Weights of a small GPT-style language model, trained from scratch on English Wikipedia.
Architecture: LayerNorm before each block, biases, tied embeddings, capped logits.
MLP neurons of a small language model. Each row is named by its layer, matrix (up: input weights) and neuron, and shows model dimensions 256-383. Each number is 500 + 50 x the weight over its row's rms, rounded and kept within 0 to 999. Numbers have three digits each.
A block is one neuron, or neurons of one layer that tend to fire together. After each block is what it responds to, as a language model described it from the Wikipedia text at the highest values.

L9.up156:490477497550489480631466534479518514472528575364600549499467606518528502525467589518486473411423394560531472559554545482426470549534487474476463489547486491469488469460485423518547512557578492496492496499454472544461551480430557438481462546471464515451499504484440516524412506575479540540449467500437390511488586462537492472540460457512508477491501498538476530538462447525488503434572
L9.up400:528483514542606521427443459566483595495494552509515490496409570551432514428565486519565516390543502537498474532498488413493490512459384496523600476474485486461532485345466532470469599504513467515561523467497485551588449485481600517511503488499434517510510463469441544520530477478441536506507512497503419476407479502539445481495420524551563555422513539489500528479479488492478439467507
L9.up996:484546486595426513559463508483452556564473544463576517546530534425552537487447489513486445524504522451482462502554496460421524539565595515550443493465413516547537515549528534539584606565512530462543407592455509471491497553467505484411537517429534538402499459420498400550478542542516527522492542465459431453452478554487524546529507458495427539481509492424553478576502469555434459448526
L9.up1098:447492523504608518466448520496500447496562571489559564551400533540483457405528547538565506519465445604505483527536539482493483502478453528491549488545496465522492543509545544549568597568498468538536449456505521503568482498473473502536457558500547487425474601432500504515491538553492459513464510509430457531545559589450541445526492441453531546506504433534515510550472433486571536394492
Responds to: After-name phrase boundaries. Fires on the token right after a name or title ends, mostly commas and the start of the next word, as in "ZIB 2," "Fluid Mosaic Model," "EMI causing," "UK Albums."

L9.up417:501464478443659479461485591459511435589473542475477369536450546494546541401504503456502480563519619445574532551469558564550548490514487523587465518577518569578505427470475399521558507456489556562455474528499516544538477517496505413523527546512461485497460538474388472527486432443504609522438551514439517533463516445583551453526469501480432470501455455447527474534414469388516550514506
L9.up437:497493547475571465370523516473475539559506515509452559542496570634483486453595507437644540437607506452479505532532536433552471528487484520486509454533514551568491485502461469561563490507624566543501501560520558474540445480494441387543495531458493494477515431557466435541477371500469544423508547531494482405542488517564537495508532551523526442447432488437536570443573467495457372506536
L9.up606:407510500484511527531480566453490471487469532433489539396438543463470465551564610471573544521574533441496491503607516477512514478489413523446498437502501510486477487466511434574515616511475514509467505513523483520542454428458585510521531370462436470485510491558510497511442526511511541501464603534411461469532616523452467452538569507413484513522492455491548472443629435493573458505530
L9.up712:449431417627422602574497554576582437611416539529522468419445555467501604488603557416503443510408481514490486505494466491486505540468458521596431441502518463575460513455485437500500542522488521540491493537553487517489481465480531466499534477519449499588547457453508447580495505532461535499480517535419528382569471513448509524527483460439500491516522491425546525503492487467447538531484
Responds to: Compound-joining hyphens. Hyphens and similar joiners inside compound names or modifiers, mostly in names and tables, such as Jalal-Abad, Jean-Louis, Hollywood-based; weaker on opening quotes, Mc, and apostrophes.

L6.up773:503485524534506467520451543636479520439506549449526514560514558559533531451475510510448580520521479447496486449465541412525488497430593539439504469544526576552416433565508458569536479536480573511462509551497419485480427580449496498498393420432424505446551459533489552517546527490574549449516552425453533496527494502482403486528551579462373449501554569475484462516514426399526524489602
Responds to: Year completions. The year or year-ending piece right after "19", "20", "In" or a month, e.g. 19|85, In 2005, December 2019; also pieces after "in", as in in|f|luence.

L6.up968:398513571452559540502541419489474451532485534454457495586403569585483534530503516496510522485569566500499568526478493530478511448500445489490599456555546516514509513575486502572499480501447513550550488527440582514482554469461538424451505493454537554542459572501465519474543485538484548455522569514484515503507562553625489511466452573485554466481530513397522472541493502530525434452596
Responds to: Clause-break commas, "de-" prefix. Commas ending a clause before and, but, which, and the word-initial piece "de" in nouns like devastation, depiction, destruction.

L7.up230:513491479415531461539493467581488506526483564543610543511463520557525546502417554439534427444464556453552487589514577528485582614492462504525552440613519531457498474482494538526503555596500535426515476556528537446482561489512487564464501379517448476522446510472476556465503539490426446529517495466419413388438542456466599598531546497429458526517622539525533526510508444485386407542575
L7.up627:533457516414497588470523559512468457496561650454568503493484562573422507454561381522554529542482522543499525485493498434418512521465481522498438398555495520518467531564530511476536491508550475425527528423493535538617479504490578432482489532451445465549480593480458547545497422546413403444589610544456458380530595544538529495550498489488545423416569528536481567484459482494527457404436
L7.up657:480507551564500476638452490640467495491489560480552502482503488464506479507445529448507580554544499438524481553529567441424559497520478549581519400509527598486481462553476532524497585540440526512537557428552465456467479495400505522474514489484489502498417484499573487477419507530502465533488502557410393523474538470474518549555454470610449495433513499545555469568552390525424483532472
L7.up881:450566555543494487463467563581498431533447512565535545568477527502527593533421433509552487569539551490478462601505539485419434539519401514580496453563525566574515504491503533536598487502384509494496492458463513509507536503468451433443467513442419527484532425490435582529502445535430504415575555474551478396487580504539520533573542391445448494435568484444562482491492391506522396496568
Responds to: Clause-boundary comma after phrases. Commas, and sometimes on, in, to or from, right after a complete noun phrase or date that closes a main clause in narrative prose, e.g. "released on June 12,", "founded in 1891,", "Mystic Records,".

L7.up225:524447490601550445509483469521483496509532493554514399469460562571453459464564534543556448605418452473516441479456519503467480492554510499464529554496485517427520376513522575647540549536527506486500571501480432513499517489587453407492512395439472550603475489493469421582508439505418541456486445586545466536524517529423581488550466362428569453479530534492513426438490516423487496434462
L7.up311:538595521594533625511488449558470449469380452520519441514461542534565497375565608507488489505486457500595513542545509560505530445409516527541556446473480508464527498426548560499558423486589524549446472524491508524566511461455492426581470469404390538598508451500575559407496403539543566459582570542541412499496575499549470498549503527513446440491618543429530475422478501488477483502543
L7.up560:486494508608523514582507479554505516542433525592491492595513514506526512459462419436535543472527452452503470527479567553477555455453449482498409465539412539397454496545495606576548556523427495568490502474453463524526556510518577482529539549473530588481525442463397551494456476579429496500551522514534484535580502574532574565548509519527500475473476484467459509563514494494501472436498
L7.up960:426491572476554460431471493414478446556427534464541559489516583513536417460552532445573539545580485472512389570509538499395507435459453554501538473612499526528484427507505600594477452568542556555531543601523517555588476501514540472444578547444449578452522425540433457546436446478471496511476498483453463402491549567591552496538462514377498466468503524498492494485522457505505453515563
Responds to: Compound-word joining hyphens. Hyphens, and sometimes spaces or commas, right after a word that a following word attaches to, such as fire-escape, blues-loving, top-ten.

L6.up104:454464480532510547387582541484438463523462533585509454505465490533476413465574622489519520524570498441511488494519478475608516527489428573510558483589457505522484512508479575497582521545448627491448493524508458548556415429508578509520470496490392404458482451522540554553486551509534479529497519498433478470499465544475460542543517550448453409517506506455521529511553504380576479449558
Responds to: Mid-word hyphens and pieces. Hyphens joining compound words such as in-universe, cross-party and self-taught, also slashes, and mid-word endings like inspi·red, comple·ted.

L9.up220:420553542466597565565409441512556497520518495431567484466522496499448475507511460453503514525450461501514517556441595503391574512514569506590448417479616570537555557589583400454496565536523496475571510480558557531549521521491521436403387484547461502495546454526540447527582576471479439483512589435528469536522545513461389535467568519446464522463546512447451413462550463516544403500440
L9.up818:456516599481565520531497559551457439465554486508500444564544552500527428374510534541478492535436455524552513473538529430515560575512436534515469465470507489523487494543514498596681546454493492594497452505467438478555386625434450460488415420534486540450515473465498534504557579517419542471443492512496447532385485558458488496537458459472517498512490531480418421486540474493540429584472
L9.up904:446520488486485618498444548455529382453424551458479455516565475530358552489460477583499478477530546416495577474435493520509540526530385541534559542553535494507476553512487497487530595512438517520570524497499590560528468426465576500485523444555542452518487397515604527569428477454487626494591543529424390480415563468476428569528415491582506508460464500557513579538509556542543515527485
L9.up970:338500551620507475488389535527564488418462508571599492643544549542521521490526531490512488489483453433472501503480524476620472517419544548511488438452520568488470576503412481493519526460538551612466500531488559462440400509435525497466493516517477527482554490538545466531610432545513485504526508555570473426506469606470443551502549500485520532541554598499451436436542482506461461570522
Responds to: Year digits after 19. Two-digit endings of years split after 19, like 1960s, 1939, 1987; weaker on narrative verbs after a subject (debuted, moved, said).